config.yaml
norm: "layernorm"
rope_base: 10000.0
warmup_steps: 200
schedule: "cos"
MLP neurons of a small language model. Each row is named by its layer, matrix (down: output weights) and neuron, and shows model dimensions 64-127. Each number is 128 + 32 x the weight over its row's rms, rounded and kept within 0 to 255.
A block is one neuron, or neurons of one layer that tend to fire together. After each block is what it responds to, as a language model described it from the Wikipedia text at the highest values.

L6.down728 [111 139 121 137  89 126 111  88 146 121 142  68 105 151 138 111  80 141 127 110  91 155 152 156 122 103 128 144 155  83 157  63 184 118 148 194 130 159 123 118 126 138 120 129 105 154  85 165 111 111 103  92 109 127 167 181  84 132 106 154 137  98 171 150]
L6.down1450 [ 97 158 151 114 100  62 128 122 116  62 109 143 146  81  97 180 141 102 177 137 147 131 126 138 140 119 103  69 163 168 138 162 151 101 145 112 148 155 149 152 142  62  71 173 132 170 151 112 146 134 110 117 153 117 130 176  77  73 135  78 166  99 110  66]
Adjective-completing tokens

L8.down50 [107 115 107 107  99  57 118  91 124  97 126 126 104 102  84 156  95 153 147  78 120 118 124 116 162 150 101  80 138 127 173 152 113 135  71 173 120 149  79 148 105 152 102 136  95 126 150 121 132 128 111 137 104 110 113 141 177 135 108 173  63 129 136 102]
L8.down156 [ 93 120 125 104 140 171 119 166 147  96 154 120 159 129 153 118 129 183  66  71  79 171 126 106  76 137  91 105 169 120 106 162 122 121 135 119 107 140 131 131 139 124 167 117 150 106 124 140 106 116 198 143  82 162 105 103 139 152 169 122 204 182 195  94]
L8.down196 [152 105 106 113 104 103 130 177 134 117 124 126 100 134 108  98 125  95 157 109  79  89  81 129 166 193 126 103 141 124  74 138 168  92 137 119 129 137 141 171 104  97 154 138 160  75 173 153 123 109 118 195 159 134 113 106  91 164 136 143 156 103 102 150]
L8.down237 [146 120 113 108 167 148 145 104 116 125 108 152 126  78  93 146  86 175 149 142 110 108 126 116 119 128 138 119 120  85 122  59 133 121  86 147 146 110 106 129 135 135  84 117 166 119 112 167 157 134  73 187 157 126  85 167  92 108 130 134 151 120 104 142]
L8.down238 [120  99 109  99 142 139 143 153  91 178 130 192 162 128 112 169 168 122 103 139 152  93  79 132 126 156 137  86 168 129 151 136 170 113  63 172 110 129 119 163 120  54 173 116 142 139 136 152  88  70 150 160 152 103 167 130  89 126 171 159 159 111 115  83]
L8.down1063 [110 143 160 128 109  92 144 105 123 154 220 153  84  74 121 129  98  90 102 122 161 126 165  97 158 110 169  95 164 126 190 125 115 116 143 184 121 152 121 146 117  44 177  67 107  76 142 128 122 138  69 120  91 102 124 126  72 109 161  98 148 124 104  99]
L8.down1075 [143 123 115  77 155 154 181 173 126 132 137  97  99 111 139 156 132 162 149 147  72 167 113 170 117 150 160 136 108 130 147 136 158 170  60 179  85  94 123 129  73  93  61 105 113 152 119 104 147 127  92  94 123 130 140 140 111 159  94  80 142 152 133  97]
L8.down1164 [166  84 125 110 100 167 150  91  90  66  85 134 113 127 145 198 149  96 113 165 129  93 138 121 113 141 141 118 130  73 160  91  87 141  73  81 105 104  96 171 126 129 127 120 144 171 128 143 127 157 151 135 128  83 102  98 114  99 118 148 123  79 130  84]
Verb-phrase infinitive/modal slot

L2.down318 [ 73  94 112 117 150 170 105 117 112 156  93 138 114 127 122 168  87 115 100 132 109 164 124 140 141 113 146 163 116  77 134 146 103 107  87 110 128 135 109 140 130 177 121  95  97 134  89 132  99 117 169 161 160 163 104 119  91  90  42 127 145 144 121  91]
L2.down664 [ 91 115  83 147 154 111 156  86 144  64  95 127 110 130 140 121  94 117 134 137 160 110 103 148 113 126 115 128 146  71 152 139 101 103 187 178  74 157 106 130 111 113 135 176 117  92 122 160 178  89 142 141 118 136 122 155 117 110 106 127 162 120 102 160]
L2.down803 [103 131 111 146  87 158 168  58 133  67 151 147  53  98 105 217 130 134 181 157 133  95 101  71 153 122 130  95 101 115 164 103  90 177 179 150  65 173  70 151 150 133 150 101 155 151 116  98 120 119 149 106 143 150 165  93 106 120 131  97 112 121 164 142]
L2.down932 [135 110 109 143 128 156  81 135 128 131 124 148  72 152 171 163  81  99 121 101 137 129 168 131 178  51 175 102  27  53 133 200  91 142 114 135 160 103 139 135 128 111 123 121  98 112 145 138 127 137 142 122 164  80 134  80  65 134 143 151 141 139 125 121]
To and modal verbs

L8.down2 [107 100 156 152 127 116 108 120 153 141  68 123 137 152 180 145 116 174 127 110  94 143  94  98 174 107 108 162 149 123 130 117 111 117 111  83  83 112 186 153 210  79 135 118 126  95 174 116 178 156 163  83 135 111  48  94  80 127  93 164  98 130 113  75]
L8.down86 [117 116 143 147  77 140 129 145 126 147 121 123 101 123 141 103 122 106 153  96 148 155 122 133 183  82  28 169 125 117 131  96 134 143 129 153 195 130 188 171 126 165 180 114 121 178 141  83  80  89 156 120 102 159 177 171 113 160 139  96 119  41  72  61]
L8.down263 [ 92 114 163 120 178 140 134 201 180 156  67  94 142 106 123 174 146 174 161 161 139 154 134 144 111 142 128 118  85 176  90  98 128  77 168 190 144 102 114 103 127 179 116 154  91 115 116  80 166 147 136 173  57 155 101 188 158 144 216 112 133 123 140 146]
L8.down894 [149 118 103 135 133 137 117  83 156 129 124 153 102 151 135  76 142  55 181  75 182 149 114 122 155 127 103 127 114 109 142 183 126 222 102 182 105 124  96 138 106 124 134 199 124  47 112 131 151 154 219 121 151 139 177 155  92 166  96 153 182  98 141  83]
L8.down926 [104 163 155  71 112 106 112  86 125 106 113 104 126 210 149  95  68 158 140 130 147 123 112 124 169 138 145  91 153 156 113 140 184 150 162 126  62 198 141 121 103 144 105 102  66 171 140 170  47 152 113  78 155  61 114 134  98 147 140 131 188 204 141 125]
L8.down1110 [ 87 134 146 114 179 139 132 158 164 170 108 150  92 196 149  94 137 146 114 111 143 133 172 119 144 162 142  98  91 148 191 163 188  85 137 118 112  82 112  77 129 130 124  88 163 121 135 109 129 163 174  44 121 114 109 255 156 125 150 111 155 153  55 141]
L8.down1272 [113 127 141 122 116 169 108 125 147 154  38 137 169 129 146 152 131 149 130 128 101 145  77  96 106 128  58  98 167 124 151 129 179 149 150 140 126 169 119 191 149 125  88 114 119  61  89 120 164 130 113 104  84 134 103 139 166 148 151 122 104  60 145 126]
L8.down1437 [102 119 107 175 133 124 135 115  64 178 123 107 110 109  96  62 168 161 113 117 115 210  90  93 128  71 129 129  97 103 153 106 152 128  62 110 139 123 124 121 101 188 130 166 138  90 154 126  97 127 139 141 130 178 105 154 136 180  94  70 108 130 119 123]
Opening quotation marks

L6.down68 [121 109 138 141 125  85 140  70  64  91 131 127 154 109 130 171 104 115 147 194  65  83 138 146 138  68 166  98 117 154  54 140 125 135 118 126  87 215  94 179 159 114 173 141  97 138  67  97 138 107 201 175 172 112 144  80  83  99 103 136 156 112 152 103]
L6.down1070 [181 120 121 164  97 152 132 107 117 101  60  99 183 114  85 163 116  98 176 146   0 107 143 145 132 132 136 150  91 152 131 155 169 115 114 115  94 177 136 149  94 132 119 140 108 118 123 149 171 150 170 146 104 126 148 133 109 113  99  75 131 154 177 107]
Infinitive marker "to"

L8.down123 [127 130 176 106 129 103 114 110 132  99 121 172  75 143 139 168 103 167 162 203 138 149 127  64 125  71 146 150 170 127 111 155 162 122 163 163 123 146 150 165  81  79 146 166  61 168 114  94 124 156 136 104 134 152 107 137  59  96 137 145 105 129 113  84]
L8.down275 [134 129 130 143 111  64 128 133 108 121 104 113 158 133 142 149 161 173 113 117 147 140 104 115 151 151 128 158 186  99 143 147 129  54 152 146  72 195 179 146 109 123 113 112 159 155 136  85  87  98 143 103  67 125 131 162 147 105 140 147 136 130 132 178]
L8.down620 [113 192 102 127  69 147 176 122 135 141 209 148 133 144  60 191 120 116 118 140 122  91 108 148 110 101 102 136  89 117  80 126 163 178 129 134 123  69 105 123 109 119  87 113  84 134 140 143 145  97 120 120 137 154 115 166 124 140 105  66 119 182  80 198]
L8.down776 [120 138 108  69 152 128 154 179 201 165 127 111  87 147 157  73 125  90 106 181 119  99 141 162  92 131 136 105 111 115  92 129 112 141 118 127 179  93 115  18 160  83 168 118  84 114 145 133  82 165 136 141 114  95 141  90 139 126 188 110  93 104 150 178]
L8.down1019 [163 187 136 140 109  92 143 173 168 147 138 122 134 111 148 186 110  90 108 124  80 138 150 116 145  72 133  89  77 105  98 173 165 114 117 198 120 152  50 122 180 142 118 184 123 134 162 137 166 131 172 154 134 185 170 133 126 124 137 118 178  75 152  94]
L8.down1268 [162 143 103 117 137 123 177 136  90  84 137 102  92 131 114 131 156 154 143 172 160  69  88 131 115 116 123  81 196 109 135  91  85 115 133  93  95 177 108 122 180 125 133 162 155 106 161 123 113 171  90 131 197 128  92 131 113 131 131  93 185 148 128 153]
L8.down1346 [173 131 121 191 140 101  63 133  84 147 163  66 147 111 132 138 121 116 154 142 190  99 119 136 153 101 156 162 120 110  58 147 109 144  97 136 115 112 164 196 173 137 130 132 100 125 112  43  95 145 151 161 134 139  87 111  88 114  98 142 135 115 136  53]
L8.down1361 [177 135  99 137 149  96 155 135  94  68  82 127 132  77 106 118  90 156 146 122 127 116 142 155 120 127 118 130  73  72 105  97 175 103 118  83 122 160 105 124 150  95  65 119  88 229 119 148  64 107 114 161 149 118 163  70 116 150 120 102 132 164  91 159]
Noun-modifier word endings

L2.down5 [167  83 131 169  80  97 136  59 129 106  97 122 104 126 103 123 125 102 116 162 124 123  88  89 124  98 162 137 135 103 141  63 166 100 127 103 126 111 146  98 164 177 149 127 104 135 115 115 152 146 114  92 140 125  80 145 103 120 152 164 150 102  90 173]
L2.down892 [ 95  83 117 161  73 100 130  87 169 146 109 109 110  73 130 121 108 126 109 166  91 130 114  86 109 104  90 155 122 152 123 126 108 206 162 127 159 102 102 134 204  74 104  92  74 100 138 149 192 106  91 140  71 134 133 190  81 173 120  72 126 127 157 104]
L2.down1202 [151 144 110 138 107 255 120  80 109 146 110  96 106 159 184 117 117 143 111 150 141 134 144 148 125 113 142 153 179 124 105 119 142 152 128 140 162 106 137 103 107 206 115 165 151 104 112 122 201 113 137 147  99 111 114 128  95 136 121 155 143 156 159 123]
L2.down1527 [115  93 134 158  77 131 118 147 145  83 108 126 119 122 145 146 108 147 151  85 152 189 153  98 154  94 131 136 182 123 135 144 163 106 122 149 137  84 153  93 121 121 109 116 144 172 158 155 162 184 120 100 158  99  93 108  81 148 143 159 160 110 128 100]
Opening quotation marks

L2.down1006 [106 126 134 110 160 128 128  92 178 102 173 157 125 114 124  83  86 169 152 116 140 129 169 161  82  59  85 121 130 147 172  99 133  69 162  94  80 134 182 118 113 123 108 138 119 195  98 135  98 130 133 113 148 125 112 101 120 153  81 123 114 140 121 123]
L2.down1082 [104 149 141 166  84 177 135 154 123 122 146  86 159 143 121 121 133 142 137 134 168  80 127 146 176 114 129 146  96 128 100 132 170 160 141 135 107 160 135 163 161 127  87 138 127 110 101 123 103 121 107 173 102 132 119 109 131 112  88 193 138 151 114 109]
L2.down1311 [134 146 140 158 112 139 191 170 173  58 102 139 167 131 117 118 153 113 132 166 166 142 133 129  70 157  84  97 186 167 155 101 153 192 148  77  67 106 145 138  93 152  95 146 137  63  78 192 127 163 101 135 118 132 131 125 104 141  87  93 160  96 161 109]
L2.down1522 [149  90  97 126 121 124 167  66 103 216 153 223 159 149 109  79 144 127 103 111 162 125 117  99  85  90  99 110 141 134 184 162 163 143 112  61 112 178 105 114  94  98  91 150  75  81  96 131 113 125 106  74 145 113 125 104  80 117 139 137 111 122 104  99]
Table row line breaks

L6.down308 [ 79 163 134 154  83 100 180 160 122 152 103 113  38 148 100 134  68 162 131 107  52 144 116  69 151 140 120  84 107 125 185  78 151 165  26 156 107 178  95 115 108  98  74 111  74 142 162  71 110 124  98 109 154 127 150 140 131 100 182  66 155 147 139 108]
L6.down523 [169 147 105 136 115 138 109  86 122 181  89 142 116 129 136 125  26 146  86 115 178 124 137 120 119 126 197 124  87 166 181  76 133 148 118 178 153 149  66 153  81 165 142  90  72 124 113  79 128 155  99 160 136 105 153 156 178 123 102  72 120 125 123  89]
Plural noun endings

L8.down72 [133 107 118 112  93 130 103 195 108 130 174 121 118 120 116 144  80 154  94 192 109 102 124 190  96 135  97 100 147  74 171 167  99 179 148 125 131 110  74 137  97 123  87 155 129 114  92 131 123 120 210 151 146 136 135 146 111 137 126 105 143 139 111 132]
L8.down552 [145 141 110 125  37 148  93 175 134 121  96 116  94 153  77 164 165 206 162 118 108 148 110 125 143 163 142  64 141 134 104 138 144 124 118 110 133 135 112 120 131  60 116 180 135 158 153  73 103 102 140 133 152 130 146 162 132 129 168 144 118 102 100 103]
L8.down623 [121 129 100 140 147 116  98  40  68 177  99 128 103 116 105 202  97 149 120 129  77 148 145 155 140 111 111 114 148 151 194  83 123 117  94 140 213 117 144 172 130  97  97 110 161 168 140 134 184 161 111 158 199 137 161 152 163 112 181  68 140 162 111 149]
L8.down816 [115 124  99  99 108  93 142 143 110 136 114 145  53  67 171 124 143 181 140 137 122  82 109 157 113 111 103 158 189  91  91 167 138 137 111 172 131  79 166 134 131 155 112 121 121 127 102 191 106 127 109 180 140 140  85 135  75 115 138 159 166 127 192 123]
L8.down837 [164 148 103 181 156 201  95 103 138 103 203 153 156 122 161 108 144 143  80 175 111  87 149  85 134  75 129 134 142 135 162 121 159 120 147 132 130 136  97 128 124 123  60 175  89 123 141 137  98 172  90 126 162 117 121 101 145 118 172 108 123  86 105 153]
L8.down909 [ 85 161 135 135 109 145 144 134  79 108 134  86 122 102 121 125 128 130  86  85 117 123 135  60 114 165 157 175 131 104  92 106 154 131 138  75 122  99  44 124  83 147 135 197 103 126 121 102 182 141 115 115 109 115 118 121 141 134 139 138 170 111 128 101]
L8.down1281 [126 141 133 132  94 130 132 123 145 107 184  87 134 174 143 132 155 132 136 112 110  93 198 136 125 170 123 155 146 112  78 108 156 131 161  91 123 117 156  94  98 146  74 149  70 122  83 113 132  81 165 176 106 136 172 118 137 115 174 131 175 148 144 128]
L8.down1450 [ 88 161 148 107  85  74 114 183  75 142 137 199 103 107 130 178 160 216 147 150 137 180 158 126 121 128 137 104 156  83  97  93 154 124 144  89 122 146 152 142 127 163 106 122 148  93  67  63 118 147 114 148 108 141  62  96 111 122  76  95 175 148 148 161]
Adjective endings; list line ends

L2.down273 [119 151  86 122 122 134 144  83  91 138 121 128  99 143 138  75 131 113 130 108  83 165 183 110  96 173 137 124 185 128 140  99  83 134 155 158 133 119 148 143 133 171 153 153 156 167 129 120 192 161 152 111  47 153 127 173 136 101  86 108  95  88 183 134]
L2.down611 [ 70 130 122 171  75 156 125 147 130  59 140 120  66  89 128  55 150  91  87 186  45 136 167 116  93 189 100 150 117 145 124 140 176 151 140 113  87  67  97 148 183 125 133 172 145 127 152 148  75 130 181  91 145 121 107 128 150 152 120 193  64  91  77 101]
L2.down958 [165 143 141 116 125 137 190  97 100  94 113 125 129 115 100 113 122 157  40 150 144 161 149 138  57  79 161 163 143  99 134 152  98 128 103 101 155 119  77 160 123 100 141 214 120 156  99 130 161 100 119  86 197 165 165 167 169 153 133 123 102 114 138 145]
L2.down978 [124 152 131 150  59 150 144 184  86  89 115 130 113 149 109  94 165 158 100 130 127 142 177 186 123 128 121 124 152 191 129 195 173 143 130  85 149 140 111 140 121  52 115 201 124 175 117 170 127 108 145  82 117 126 100 162  74 114 167 165 173  96 142  66]
Mid-word suffix pieces

L6.down1011 [102 161  99 111 133 119 176 154 117  93 121 181 108 137 100 154 136  74 108 134 146 184 148 149 169 133 114  79 133 155  90 157 114 126 105 124 136 112 112 177 118  64 105 118 149 122 159 115 155 137 141 115 181 116 154 172  92 117 168 133  88 121 135  98]
L6.down1136 [141 151 163 147  81 112 180 175 162  78 170  83 162 150 110 145 155 111 124 115 118  99  90 121 205 131 134  80  97 146 125 126 157 118  92 114  96 151  93 119 159 106 131 208 124 137 150 146 136  92 188 151 106 132 156 135 157 146 140 158  88  60 149 191]
Adjective-completing suffixes